config.yaml
n_layer: 8
d_model: 192
n_head: 3
n_kv_head: 3
head_dim: 64
d_mlp: 768
vocab_size: 757
activation: "squared_relu"
norm: "layernorm"
norm_place: "pre"
norm_eps: 1e-05
positions: "learned+rope"
rope_base: 10000.0
rope_fraction: 0.25
qk_norm: true
attn_scale: 0.125
bias: "qkv"
tie_embeddings: true
parallel_block: false
init: "uniform"
init_std_qkv: 0.0234
init_std_o: 0.0
init_std_up: 0.0234
init_std_down: 0.0
optimizer: "muon_variant"
lr: 0.00299
lr_mult_down: 2.0
lr_head: 0.00549
warmup_steps: 0
schedule: "wsd"
decay_fraction: 0.79
decay_shape: "sqrt"
final_lr_fraction: 0.0
batch_tokens: 16384
seq_len: 256
doc_mask: true
train_tokens: 130100000
steps: 7941
dataset: "wikipedia_en"
MLP neurons of a small language model. Each row is named by its layer, matrix (up: input weights) and neuron, and shows model dimensions 0-191. Each number is 128 + 24 x the weight over its row's rms, rounded and kept within 0 to 255. Numbers have three digits each.
After each neuron's rows, "fires after" lists the tokens most often just before its 100 highest values on Wikipedia text that the model never trained on. A number after a token or word is its count.

L2.up401:124153170169145126124088110113148126114165137130119135151091108130162112101176122098127144128126112128147092122103114144105167078134126148111087128136145083163144138108096133121128136129114120163125097143124156096133127113147158108140076134182139134133092194117143086120130113134120112137130097149119127121148122119104123096105097079119112158104181097141109121143101078135142149135144118149152112148130142139161159134119169128093117184171128118108107127144162139131105118121100110126079137151126134137154114126120125131117154102077171163145152180131161181128119122132146121067
fires after: " B" 18, " m" 15, " W" 14, " b" 10, " P" 8, " M" 7

L2.up428:106132103119146119142132173160129140180116111127110133151148107145159126138101146126144115120138083110079097110139118132154126151150152080133121171110119099115161124128116183098117128113113154159107135126117111129145140126127110137110091166115173167191142129109126129125142090120149131068087177109135133146121167138144094142122125100167125129118125127124102144116094163125089148055116120124136110128134116128163099128106091125120101169130153147144159116127177145132078149141071111153108126109141143176094158169140142102138138123109082167106120145128112144131131137171116144128
fires after: " T" 47, " P" 23, " t" 8, "oc" 4, " c" 4, "ou" 4

L2.up670:169167117114128141144151143152092142125138172144148123127168169142137117086149138109132144125126116137142140118164134124122135170136117134120140142116097124132137121133143150102117112139106166114106069125140147099139105118111127112169097068087126091146139121113149172143056121137139109126115132145122117130121116132120127116073101132128141108173123132161119147094127123126158118118113143167147138124143104177131148138167081128091207144131154128134155064131095119096136109173161129097096091120131130103109101147118150132051118099137153145100138121141093145130092150142145132155
fires after: " " 23, "ill" 20, "lect" 7, " p" 6, " P" 6, " f" 5

L2.up609:108125120147125075129100126167156153147141102139126141170117164096132124092143148164102106140162088128086103128141133105102171170126157155104127151154084105098144133149102145118174072124117166145161097077130104151096152102103126138151144106126171122121127139149103143127111145124128083116112131120109104116109134142116166113132113143107099093136158072129142125140118113144154124085171118113095109105108140091147158151128129162162132130125122123090149103159152131139097162087124087118097082183153146129079143134127132140115130160107106101138146125106142134108121147150116160126
fires after: " ex" 14, " A" 13, " V" 11, " G" 11, " comm" 9, "d" 8

L2.up636:066143127139132092125085091131101113106129151115128127059119125137139077125130141100145123112090119085161183078112159115103113099107145090144141125107163113089189089121119101143125097149084144175162168121115148105142141146127155151161161148121153120099120094081144142156130130148138147120153122089116151144096153138163137107113170118100141118138105175159095119165102106118130099134102138127141101137132101121131126113152117127136134165129147168147154154122114148098105110125146117083116100121118132148138119126110098159102120098162125090114131135123150109140134099122118159151
fires after: " Ar" 17, " ar" 16, "our" 14, " of" 11, "r" 8, "iss" 7

L2.up616:134087095057134129124103151132143117155083122125152122183157142135122134107152129126131113094132132107172129140158116117162127147105127149106130176151087141182127126147145125082163090126084153125066131131136130127117152122159079157133127172116123104131123132099128135133135098118130145138139134087114111100122142137156115145121132133077140131092157127108114130113146152149202109139159137103113108120138138119119109104137145120084136114141180106133120101131163184140114120155131077108079116087167128129137164105095132143101128117096163145101141113125152132132145124146099164166
fires after: "l" 17, "he" 16, " w" 8, " W" 6, " L" 5, "al" 5

L2.up110:102124136187148127125151120112123135163132132113097125086124161110113089170115142112140103153110153137160095106146111118120138136103102184141146135115190142105131122164135180139137109133101078123132091120129084090117107105145138115120143078118140113140131123117130090144095149122158131127118076121117071163174128132123122139134097093147112134139084125110163136113097136144107139189132119124149107166124109125118146193102116146142146128123126143104107090174136149087126152123137119123141098175125099091107124137149101158144128115120167095103131155080142151143127140090153146140
fires after: " m" 21, "am" 15, "ar" 12, "l" 8, "ac" 6, "om" 6

L2.up242:150077121143155146116126127086137129088139168159090110163141120149105124177137129158127149089110135122107133064150121131153082142156150177140106117110129118154113114166105126085134151109108173094138102142120123094161135083149140140146111125126141165148131078149135146168119108081190144112100117141116170131084119175112114109110134155110147100112114105156104168157117134145121164136113135136098115099101131117110146117121104113137126151130154131120146145144151127114189121142107092112132095149116114123131139118104157156086127123132159128065125128137127168165121114135150167128
fires after: " p" 15, " sh" 14, "ot" 11, "r" 10, "iel" 9, " R" 7

L2.up366:153122122136115126122110120107080130134146134110131128104165128090137124153119114163166164113102136126167136129134151134130109114097155081139164149109154127106150154096144121111128135110120162127119157121140139082103124184151150092154086125116121142148072174150087173112101124152160090132135118116132135164114153081150133159135076105124122135120092107134144142151119119142135135096145123128118053163163099167137099157169132169160135138115123146181154128123134108122113154151145156138107137074140100123106173155150136184137090118123139083121108133146111117126131097127148132112
fires after: " Ar" 25, " ar" 19, "A" 10, " Ch" 9, "S" 9, "ain" 9

L2.up4:122167145154123120103175111135124147079160131121127159126099131142091120126151144131160078127120138156152143105144138144172127080158170083171164140114148142098073113115085105102101153144134104112140138107140117149115142121167153122112167140134149136118129095104107140179138171148145133127126134132109090095149135135176133122124110158135111120133109115135173149132128179135155110138122155127149075125128141137098136137146141079060129111122165133109113127090103121146110137187098114194119086139123138130113132107135120162081141156148119116140133154143123165134140123093133141143
fires after: "ic" 19, "er" 16, "all" 12, "i" 9, "ar" 8, "am" 8

L2.up265:139171148113107144168129128087101113095181144116147131114082112117151108142140127155170148085098118157162112099123087155151122107129130125191152143107133123140121163096111075108162118136148129116096140129129139121118088122154105167107112058129150122128121075160141131117132108068120133135122109135154175138118137122144101159069140135131132121114118153160142105108111169161160136117136132158151154155146114148098126096122143101139085153139153164114077111138137134131123128106137114060139136099133133127140149131130117144129120088180131143176115127111157135150107141139140113117
fires after: " ch" 19, " m" 18, "em" 9, " Ch" 9, "in" 8, "a" 7

L2.up503:153113129135142123089109151127113137143149125160119086127169158126135115155124115149093146136158136091112091140154098124129150141126129100105170171160094112159116125145151143102115161109112143126119126075132139092124156104123114110146130145122130127138146137118128168111096151120085127134158095134107094177116133094138119111101141157131131119094142157118159134083121142110115130122112106136086115144135152108171126131130122089135118119143098115146119134109109185151139122170065149118124117099144211064078099126145121137082164150151093136144171122176144125116114115165164127142
fires after: "oc" 34, " res" 18, "es" 8, " L" 8, "o" 6, "it" 4

L2.up409:137083136146128150103110126103139116102072187126181120185140130121151179122122137147106114119149123142125128098137139128099151110150153163121097122120134156132139081118091141129114089125134153105164110158120118115109142103122125135119103130112106077116123139113105128113159131077100152097156108133115137139114177134135119128114164137133134123110154138137128083136102172110127133166123136134105109118139106122163123109071124154098100181114108158165145119150161124134112107101082117147130153103087120112130130095143127153067123088146079100092110125143129146199130136131156096120
fires after: "is" 21, "v" 13, "r" 11, "iss" 10, " p" 8, "id" 7

L2.up69:129098128121133113166129124132148190140111102114144148118152138124134148095144107122112155129158164124118119120132086114122087166145092099126111158148106121161143153143155128113161119114135166144099157137083125109108135155160147160153077131112113120126115157098146128060118089120145114123158156146144098140124120116149130106122074099137167145120141135183122119095119167146102091124187119112132148153123110112162156151145076124094125110113186157104156131102116143155129141140121125095082108121073086146145132164129135137134139111141134155119141127128101115141115125159094139189
fires after: " h" 18, " P" 17, "p" 15, " p" 14, " H" 13, "r" 4

L2.up137:143128149123168151114180124150141132122119135121099113085117090110147144116148120123153124166085108115116122192109142169144109133134087124090081137106135111118196109137144103116134148153104099092154132054120138104154127126098165122112117169141119167117133126156126116136136143114195120102186143085118148115118126103096149127120105091135113098127148129133160086133112158120102125126142147118160112148088123160097108142097100146119124175137110136155125141145148134115164140120131102116099158146153091161105140127151107128109173169106109084107141119114105156150122121127142142153
fires after: " p" 42, "os" 15, " P" 13, "h" 13, "p" 6

L2.up767:136168143153116161124133103106120118077113134171098129180121123116120128145091109152103107152107156138143158121155116115141132166110140119095104149136105150141081136143104134114146127050158127100130118134128139099157090110123122096159124116146138130127155171139166131149091105142127090117132127161116158135098133141157136112117109110146113092091136142107166124195109189144133147140150154166148094156141107113122163101095125117091109145150112137129138154126145083126171125104093165136137145133116116119128147069124155135122099107130102108144171111144159118137139082138155158085
fires after: "r" 19, "on" 15, "or" 10, "ar" 9, "i" 8, "is" 6

L2.up359:110117122118141111139156112091131100152153145136172123142115123083119118092147118147118134140126148165097130124131185106158130150143110128149104119099133104180164150130137121088173115144111120136113153154183092123150100122141146154140143109140107153159118086105118124100159132170122114099166118100144145167129137162144121163123091083123134109108088072118168142141138133105114120106110117079054102135125097116144142092127141154105100130091166132141172124099135092150099133138126093127122097174116106085160133088111119164127125135130144121106173119101117147121143116120106124156
fires after: " sh" 33, " h" 16, " wh" 16, " H" 15, "h" 8

L2.up585:112155101110180155111142140116109171101063185105111137143127072124115134133113140174122113142137100124117132157114115125132120125121123150109122193163122155167148148160131130177141145153133152110085095143141130119108128135123186109153104122123118121114124144140086150114130130120127121141123092083156137127106163154114092069140130147121157084150116133114130149102122150152091096117129166106106170113125122148144110111086134118152135170156159090114128156113151129126099161116182179115136124140122148116102144104128164135154152147108118117127180147115103146154152106103156132107
fires after: " pro" 26, "g" 15, "e" 12, " off" 9, "is" 6

L2.up485:116102151159090161136121145165160155105136153121130161117146128094123173137179148151148101153121176092162069102092128105107117131116149101113120115138136125168124140122118150118148110085104131074154124109097113125155127117108089114130088122128158138103077127113109086118127072077134127133110197125126158121171101126143142102078148112152104136110140148133125107089124088126119125156142117117141105159148109140134132158083148119078154140136144142112144116144094164154140138147144146108112154142137151112096098180145171133145134127090117110123121136141130132148149110162118115146
fires after: " b" 29, " B" 21, "b" 13, " M" 13, "B" 6

L2.up599:121150157141129088119140089149092132131106127123152119111133119101173179092124112129112119081122102116116078137157120139147123151149156112101096128136145100131133122135152151139127146127092122131096110167080126135099093122080104129138085131145131113174099176131153094131122123132139135111133132148122135101105123089143167167104097081147138111132116165164108127141116147171147163083117114146143144122159142120176134121111133154117173137123117120110185147104153124140190137163138126115129146084108094114124127116115121134061106124162067138153150116174118131110138153121107153110
fires after: " P" 29, "et" 10, " v" 10, "ap" 8, " p" 6

L2.up127:125115133134094133140163115100139124130154108150146119106167122077154128183154094107125162156135138147129102110146118117081147124127139131110075140076142110167106149115148107128100119092111167114121137149108141139099145137119108155106097130101110091130148141122091136142123117094114130091100097093116103141147118100134130156128108112137167117139125131176124128143111134136129180098166131149106113086101080167126104121115113105116109134111158200167117123143166129170120142130134105106098107100134160136104152157119126144158122187061096130150122092096124112105148132104123137091
fires after: " s" 18, " C" 16, "n" 14, "r" 13, " c" 13

L2.up641:117114155172107137119142109155143119097119109127121143164151130135158168164100129162144137170168164171121106117163128156139128115129122115108116131091155087149116094139079120097130148162167157127176120107129116133125146129122139112157143156117132081121135140139118142081144104173166124144138084101127114098181095145133093130117162150105164098127146154161124110150118126119127078138108158150107130108128173162121144136132092135053112143103113135053116118153141144124127111114135109136163129121123127102063109159146143109129162117099155147146125119090125121126100139145110134137
fires after: " f" 32, " se" 18, "g" 10, "e" 7, "ter" 7, "ce" 5

L2.up49:096137157132125105083135071135164146106126111133100174137137119128169145150153096121154147120164129153157123103150104149130160145121151154132118080144136123141151067108111146143098082148161129138139112114139119107135134136124115145113133125156160130131121122150117142133195128109107150163141080122099121152110086143128082152122136124109132140118135121130131113162147149134125117133113108167150143131120192157130175129163101122108095091149137100116113077125143158191130149156093120116101122104094139107079115110122162139140092143164122122139175148110154159104095109141080101122
fires after: "e" 17, " f" 11, "I" 10, "ro" 8, "f" 7, "s" 6

L2.up218:143050130108128136077098153128072184117125141116125115130119139131109143141140160111122127113147139108117148114121149148136136127151159157125154135113133125088140096175144070091109085100120134115125137177144149159136106072111080165143148122104109140130129145112126160143115105095108105131166133127160121157145110164117132112135157153123118122143147068130115124127064132150129124139103132145140105108102118141098160154176141145092111136092097135093170094086123097117123125127162099105110132130117152114136092124136136129073124114155129160099104113152129150125099113161136169135
fires after: "r" 16, " V" 15, "v" 14, " D" 13, " v" 6

L2.up168:137138106131085119146119149099147133146092116156145134140139129112125113127169132126138108154126117124176119112143145121107104063151103083100149131103148137126135113134124119093130156110112110148140097129138188074128137081130133169159200158112117148102165140141092084129178164151135132101121131124145113148133168139096086101088133109134121101100145130124124122089096158178125149125144101119138096122120109152131127154113136102170122120159125132157163119122150119106090106154139085140144096155164127082143097118165130117137120170172114111133134183130165119107105111148114130106
fires after: "es" 16, "us" 14, "s" 10, " R" 9, " r" 8, "ions" 8

L2.up546:140130100161142079107115095135147141127146140131127131105141117123135116080107148142099114157146131145136106167157124140137172146145158186156163145095204097158132155142166137084119136097118108140125185107177130141111096110102126152115103132104147094163122146131092117105146159143156093135086129127141143148143166130111112128141162110175099140152130122107096150149173148127115135109131150105132137134140171142112125158142138109132109137145135167155189125113124144120136116125126153081125131107126099122169120109137122089082132156152110119119182168123120109150092127110129171095
fires after: " comp" 17, " P" 13, "ri" 9, "et" 8, "ur" 7, "ers" 5

L2.up607:126130157133080124107138095134102162119107178119117147142149197143102146111129161128147152146154185099110108148126157148139120105079115097114101163094107140138137135130143130118133133138143178104124067125127112109133139156139090148131124133107135072109137113136118124111134149094085103160186122137053166142149114153133137088125087137175117122133129105152101130101109164107146111155119109187146124117105140160145166154146147158135147159124123118148131134128173159116129136161096144117119145154151109119143106105145129117104145136123126099094142158134099134144124096099155165147
fires after: "o" 26, " re" 10, " P" 9, " c" 8, "iss" 7, " C" 5

L2.up288:148139134146137143091126141122138155123151110121086118144123111148174110132137145148132127146145095152166165093156148112115133169160082127111123194126098077105160129153121106123145120118102146096142112159138136126135164172117088128121089106122117093095151096123144164098150091120133101134129122156086141105090103119089119118152138149099100118118094093125118131107119135126151108065135153142115133160075143082156084069140107127140127118125118133158115129108117166118081111146122143129112116150144140107120150102076102168146120165102115158118165138116099123151157147161142137136
fires after: "d" 22, " con" 17, " ex" 10, "el" 4, " the" 4

L2.up567:107135154185126146108126099107096156171133144147131127108114124112119142111138151149086158127118103101135141173130142147139102114141144088119122146102132114133150069197147080058151139096108122138150132194129104141129109115116105143118168124132125151128140142102146140141142126117113151104167124180106168130062148121115111116072158119157132150140109115171105112096133120123135127122117110126119149142117116136131142150125098090166094160144157118087130200102163127148127143151143095141122071120108134125090130139127132138133111145107129101135136093118096120129130123128130129178
fires after: " p" 24, "p" 24, " W" 14, " P" 12, " ch" 7

L2.up675:130130137160125137144142140159132125146088156137101071123145131131117094116168115138145108137143102111151081132130165134133101097111106132113135114098188146126110108151103138152160117133155125199093091098133125120125135106122102124120106118158155080155162172093139116125127122146132121165059150114159118169125179114166112132133118122116107125144120150095142122085150161148118149143163141113136121125115127095161126149164166114122149160135162106138087173092140149071123139142149111131122140113196071107142131155142122146106154141134126138122098162133133122112142109113095111148
fires after: " R" 15, " b" 13, " r" 9, "g" 7, "v" 5, "ill" 5

L2.up438:123112127108155136068116128152135175118072151133163138127105134150134177068160145151094147100129126100148113138170131116164163122154134118075138111097141098150124095094116129129113132132103168161120096138088062099110158134143174124134123111149096067159114148114093140121108124130149169126125150152134142141123151135147136101128143108145112081109144140145133151177141115134116091160135147126108114136143137122156175141112130123151125191108161144096164138129161091152146119134079138121128119115137135164146099153117110120131143127141096114133136119126127156127157158092105154094
fires after: " p" 39, " P" 28, " and" 4

L2.up373:110152132117177094132106175116141172113135113136179112159115126136120156114116149112116091100165158185125123106145144130115110131132131139124108160125109134077167181088136094110113124151166143114110115124151139084140073168128093165121148102130105143114107114120136093130135138134093104164151117127130138146141142128082123135131106078138138138124128125141131158136157065114128122134125178108099128124121119089167095099117174109139142071108193110130129108117126134106118128126121141119120118141144109128127137104084155123118098135132116101152110184104195143142132093151135134110
fires after: " h" 29, " H" 11, " Cl" 11, " cl" 9, " Y" 7, " y" 7

L2.up470:167096116115141184106137131139113125148119141092118148180134160163136114164156140145140119139111146099143132112110093139113132110082127101160129123089151118154152158122117104148105097141102153079110092101156132115123095096160152109109087189112156169156125118110117165104153137115126121147125142139159145174104069149171178112089103167148142132097116145153137128118126093148128147127086125155147132125142120139128129176135169114136168119157141118133149115127125131093115113158109155096100141102111075122112140093099087166132108114136094126134129164126137133141122104105118120171
fires after: " b" 17, "al" 17, "l" 12, "is" 9, " B" 7, "amp" 6

L2.up343:114127103113125130035126118128122120136127149090110141202178107107123148099141125120116099125110123118178086133111151188126085140164105136130105124129116112105127141145130106139122119136162104154120146124167122115120099130190167082109143146138114116164161110146099138118094154132114118135140105127141171131079130140123130146127125128123153084142127134137112131116126156164137182154135158116134169126106135153109128112117103166154101122116113148096125116134119107093161144169124107174119142094130145135118099109125126160080118151127137129113094166134055161144149129108156137120
fires after: " w" 19, " pro" 18, " p" 13, "os" 6, ")" 5

L2.up471:172113149142150085137121127122139118110117148132136111138157139068126100121127116130144143157104155100157146147123151117104170132143128107087193133110137124139096144072100157110110118127148147129077105168148147112118161114102133122176170116121116117139182141128169116136110144140142186137110091108127129120157100186093126118116164113133185129138168135143127178146093132092127130141119164143147145087118117092136107127152132098131146182108147085120142149115162147123119124159103127129162114120107156104114135140159122123118136153113116115128109130123166116139086098170115178122
fires after: "," 13, "s" 13, "ot" 11, "o" 10, " gr" 9, " R" 8

L2.up191:181132142150102116098138110114121131119106105161141136115122121142134112175164133141110096117113120112118143137078147125130146140158137139140177154095122094083119159109160145101160146155155126138091114108108141167110119092174121150125096143150086121141134140135144154085107115117129145114092112088154136123141118106103131129150144129156119160123117111126167179145106151171110120141172123148173098188135109142151117099133183163120093132135105087147095134093181155125175100159088119123148135153134119066110102123134123093148101096147120136145105147146150100126119142143127138132
fires after: "a" 17, " m" 17, " res" 16, "er" 13, "j" 13, "ie" 8

L2.up324:130115101124137087156135164091122055113144095114124149148144113129161119082125110121105143141142101095124133136202120143120075119105179106133100137123145120103111120102133093113121110161156099086142113159117159113178159137126127128134138141103130157099156116139114086097115144149121110118153142139164120170125164105097083137140126091113139085138096132122136125155113144162126106104154147121137100131097113190143136122169104129142135132100127124134094135090132162109090102143106104145128154097079178106121110136090107126116146112104106138097167158098145144127121141154139110109
fires after: "us" 22, " R" 16, "os" 8, " v" 7, "u" 7, "z" 6

L2.up53:124094131144134123132146127153110158127129079162168137114135207136143133109116160102143140092143116141120108131151133137144151130130143125138125197124131158140134125066109114149109143113103119143110123088108172131144119084100176161125143108132149121181144103110107136129152102124149142119153130172119101141149106116119126145153093123114132119125136091116147098145113138133118105160109147159116149119103163101164174124106149146147132132161182097121103170101133162079153140151099125157132057080144143122114090135140166125144115092157140127133174134154109134135139123094136119089
fires after: "a" 18, "al" 12, "el" 11, "i" 7, "es" 5, " S" 5

L2.up405:144132150135123135134131134090080134162073157110126100152124112158106176150091162112155132133111131124116125153151123120169138129089166114090130135133112100120158099150138088107120165137082157142108126099124162084135135119128095180155086127099132109151125123134150140157082125112116155120157103138124157161171098100172107124067155119144140152085176100108105134093060117149135099107141117105150066108107091125122121136120142136115153126117152118117158160138154129115143118145132150092098089142127166120153128122123112113137148090118098126122137114100161120116097125137132122138
fires after: " P" 22, " W" 18, " Th" 17, " L" 10, " V" 8, "o" 8

L2.up332:112073146143128153119131132103091158162145131147124109131114144144157147133092138142164122120121155040141123085153114155128084160147101178122115162124124090074123121145101134083136105127116140155139144095111127113115152185114110137127141125124105137159161152156103146105119117164128140121144118127083131133097124122127130149134132121154157122143195108144123118145122115087137140117127153129139147114108090100139122153094152160096150149097133148158162127138132120126135121124096120132150117165162132139147114105135147057100166163126159129120086100114167116125158142140124062101
fires after: "it" 23, " work" 8, " h" 7, "ow" 6, "id" 5, " sh" 4

L2.up527:146119125120164105164100168108097146141126156139170127129181095096152078136103092164152097165131110111099162158104147137118094128137124118140112148121156153121087148135131093150139102151143152110139130109131146128120134113174129108157109130141113148144122111173060139141177129132156075125117097110106161129142146118101127104122139123146112114157109122129146105167139145142118107104141131153127106119149106163164112132098137139129075143125157124159127098208103146174136128126139158141102119120113154114125122106095168162091135165079116141166106095127131099117118160094143131127
fires after: "n" 25, "r" 21, "oun" 14, "ov" 8, "is" 6, "g" 6

L2.up372:131110145158106151154118100120127162100119090116096172146151156115126139102143119136121075173163113152164138131146134108114134169114137132113171146139152156125139145116103113103111105117125148116138126138166129153156118132141159123117121133107190078124123075148128123131138073133088130143160165144118150156112125122132172116167112109123145141168102099105165127137097071135200120142124156137140181168150123097117125165136129116106113140136108133124146146151163137129101121177116132115114136153093101140117114087103156099149141104130146141107160117129106119130092119088135119196
fires after: " B" 23, "el" 7, " b" 7, "m" 5, "g" 5, "B" 5

L2.up722:118112141097103139175109159140153155141164121105121142075126108146124142142117096126128140122154121122154135097148124102128136115125139125071103150119133178176112161109155105134153121141098103103129110124142147102175097160120135153156113103112086128092125144143133137146147142144163149169182104152178170132128101109087115140145142077095137126103146164161142131121137108177138174131134133107142136144173131133168095133157096111105122128097133137134099160135130096199122104127146134136093156135158161086103153152126141113163110132147121113117135175120147138147129120107152176118
fires after: " R" 29, " n" 13, " r" 11, " N" 7, " Y" 7, " y" 6

L2.up442:121114106156134129157135131143148164137142124101088148097164151124152124128095135125121164166112122131130141151134112129165135128151106150148098120101126100097089112149098133144160123148082077115133147121138112124117126077100148153102110138108131138160090135126110143079147106163167139121145113087148109125150186135097128135166103125117105128150175132189141119137114120111168140168153123122154160104152131170158134133083146136076083111145140126077124125105181155087141094120102120138115108177153123116094101124107118116164119126083131105155141123088111142124164132143143104128
fires after: " f" 27, " h" 11, " s" 8, "a" 8, "e" 5

L2.up621:098116137085135158142070088140143142147151095159169132108105128110171142127108114102158106128148114150150135140169137112092115148174111165165120178101178105153097132122165164135107138159155112109119114123105144109132137142156137133122104130168131123116106135119084147079162134144141154090145107085136130130196125165141114180118173130131110107133115146143159145141126099100128121146155118116121151127127097144099154143122113120134153092130102139147098121128160136106175141122088078125104140153119127142167133164144151125136165102149147141100149136148147155148125160099085107138
fires after: "c" 14, " sh" 10, "us" 10, " h" 8, "at" 6, "v" 6

L2.up166:147109143135162113091160140131104148095173132122114129127148160130085154198122148099130114145165111104122156100136128123086100173119113113133166106113158094137101116147134131138140128124132122160089114146145095127143132120147067141127139129130154173170092125138087095158119148077115071121148127121132133127161124141166112087129126163117098130118108112168122092148138151135110115168155118129132135173100113108113137151136117133144108107116144138117127110126160115179110137117142098156132093143100137144106145155169133159071114136111186140183115121093143137100102132097137167123
fires after: "l" 39, "r" 31, "ar" 11, "n" 6, "E" 5, "in" 4

L2.up1:103136176161132107130120131135136129166119101121106137087123124112111134077138125130132131146096073093139097168123117128131150159130196108145120138134131132136129145169098073116118133134158091132134126090093131135124125135140092127117142104146147141159125118117188126144111116129123171110134107151120147073144090113183099151103108083159121101140182110149109155110098144164134162106148163109134120122118173109134102130120131174135114149122169074134154141141131107123183087175111101135134131149123142116111119112143149070103128104135137102116144161128131117137130103148092145164
fires after: " P" 25, " M" 15, " p" 14, " m" 14

L2.up560:156142075169135152132144119153079128115081126107106131127136103177130151112120130125163130168132116147099108091123172165078145132110133132138096123125149104105125136148080153135098151100150147140132094115145137113139089131102094119112135136103143116128133167118116102141120108103134112093102131147125109123051099157147125104127170178115141114090108144151112113119144142124122175127092178104129125132132141137163141151144116094128091088091127103131141127140151105138102120139132180140150067087136124118103173083142159162102138156092107129167117121106126150140161134148129121141
fires after: " T" 18, "is" 15, "ak" 14, "t" 13, "on" 9, "lect" 5

L2.up33:104167128145151099130094119113150143127168113117121143158108105132143134110136137114127133102132122109100122085132117134159156148119139135141118098111161156132134098155136131151078088123105132104082184076149123100124101117117129154093132128122122147153149125112099166135136082124161123123119121141134151099140211160092124115099153097113096116152095144139121124149099123151102154140160148106076111131113144186125140093114092123141092129095150157123162150124148082115151096147092101114105142127133095143134091141145137164103141125118104162145138174103107158106098127140120188099
fires after: " P" 60, " p" 37

L2.up9:084121121148118160188120159124148174109112107157125117141111151138139126130115148104136122085135078100133107081115138122139103107127139083135098118117110104142171109136115118123140086134101119148121154115128107166173081160131140158086109125091112089151119106141158100097155098117142157154081085101113145121117080136113097115099142097155130145132129133166108156127096105129153124101158129175149142140142154124113135118156116126126098196147199110097099137133133112111122135135125112168115117166107174077114141117126098115128116133165124123135153126131112141105131151125106085128
fires after: " M" 56, " P" 12, "o" 10, " U" 5

L2.up65:155122095131159111101126145137121151133134122152160150180158132134125137152148154164133068129117122131117125153141102108114110118172138109137111170135163095111112162130081098141145129150111103111148156143123180084148105069128087134134092144089134118151096097139180108102137101106153134148138132098134132130112154082162111137123127119156146116097105117134106130123108117143152120118117157143088129111152060108164089165132117115168153193126134142141120105127101129121125146120128146073103140102090135102105135159131106185103127101165131130120158133129153115126138109103149114167
fires after: "um" 12, "al" 11, "am" 10, "is" 10, "up" 6, "t" 6

L2.up541:088143120166185148116147128194195115139137174138124085111095150154152120143138097100120155152130148128145127149138166125113091169133154163141149133135148110148150155139093113154137094137118123150159110169096123128155132131133128105097118156082095121122133131135116145117113143115125165109131130152130179122144155157131155129164086152134131133128100112110150131133108132158152115141115119143142090153135095065142134131111122100113178133119102126082128126108138162134130140116182176132135119146143148133091075119180109107134121159130157146113149148107175148083131156141111115135
fires after: "in" 22, "ar" 9, "il" 8, "l" 7, "k" 7

L2.up247:083085114112143169122110121138143127122139172127112131126110113158115163123133166120168094104145165107113131086145142130164116130101139144092120128117157121125134092148142134136148163136124159129090090141164151093178166133057127123149096122142124140121156148094139129197140112121082169085147142126154117163189103134135119130115163108126115148119106150105153178122160160134125125149090133130124116144132119122141136125120106102106123164115136096177091145139116156129140156129122144140093116117135103111080122113162148160083122125175108141107172129120178142140146145117130107107
fires after: " F" 21, " L" 9, "al" 8, " W" 6, " Th" 6, "ed" 6

L2.up182:145176108148143124143142138123125148150112138096180104159151119164146154107125137126175120106150146149124119162135147124084125081141090130132108116130151118124102129116157151041123134144146126156145119114115119113132156135153106150169141135132163121148136126107109114177107092109096133135107167140135114096130136124108123148072133130199163113074136137131129144098120182147137149088149155151093140150089117158100150159113142133123137113104143117072150122117173136144117112128119114095113124176135104102146132122078121130163131125120173123112127156127149136074168126153134108121
fires after: " T" 28, "ab" 12, " B" 12, "s" 8, " P" 6, "\n" 5

L2.up133:124109185110120102127157111134128127110123121142104092121139146087159128110100140132113143103127131120100106140124116171165097146149138104110141150139118088107186187127146115144122124151097150123090087106100100100155139076092093107129132100161150158152101152135103139120113099139137124114132124110125155127136143172134079146117165096121104126186187110114084129133176126114199102129149140105138134110122154133162149132165091111108122081157138133098131094122127160118154122153120154138118126140097126117091075107144145132091124128103136135093133137120136141130134138136085121087
fires after: " F" 39, " f" 31, " p" 17, " P" 6

L2.up286:110130092110126149152086138150121144110094130116124117150141102115129161115112128139083122147090080151143151107154109119161119144114130129093091150117179126137150091138112107108137115132100123114106104132121157095158102115136099108175115126128116081198157106122142118123169125129107139077124094133123147109146182111128107145111095105151197128153090124146148115147146184145135114115090096107122131125115177132122149128152068109095131175097172119132154128130117121123148132155102143151140159142120156125145139128142128139087154123094122106101160134102120067129107114129097152109
fires after: " P" 32, " p" 22, "P" 11, "ar" 7, "ap" 5

L2.up271:158100155097127112099140134138132092132104131109130129117125145131156120099165155134153165124171136059161099125163125103145128111111190156097093174116109119105118121055158082147071119159165100117124139110114145101158119148184132097107114121129167116190111110120116109163120124119137142145157113145153123160093105121166144141138143126062176147112122119147135165144113126159108107154143147163133171157103117119147163126157130157122154132125127117159132130098107100116111154125162124161125124146128123152120102128111125114147122144114098116151113156146118127119146133091129113156
fires after: "l" 30, "al" 29, "el" 14, " Al" 9, "o" 5

L2.up664:121101141135099129140100121090129160144155069131113145142126116126161094111081092126108181161118156135126109139118148114104118168146146137163127107105127126099127133153137107094137082109158170117138143125118100115118166099118146151134146105118126130142164148134110160102173135136105136111114143120146083105146160148156098184111097114126107121069099118129156107118140101134123135130138111099151104131143107167077078134155115109107124096114163122131134097188152103113158114167114127143095129104108097158123170114137117149122104162155095120121128112133151087130102147151083150180
fires after: " t" 21, " sh" 14, " h" 12, " l" 11, " s" 11, " T" 8

L2.up150:162143169145163118121118152116143116162129144141141107118134097141148135101139116190095155129130153136140122159169137134140128127151109080098103133130142118112117113125150112117121143148130150097122143102161135141126061112155111159122161115108144121145124125128139091106121096128089101144117115133050132142092135095194114126212114110151132150116146099147158112077165141154112142090153143153134140172113124129117100147137134115141137093105137138143160174108158144114177115141125152071119138164118155118137100111127137103097128120131127154147115146085120127123163101157129150168
fires after: "p" 41, "h" 13, " P" 11, "d" 6, "s" 5, " p" 4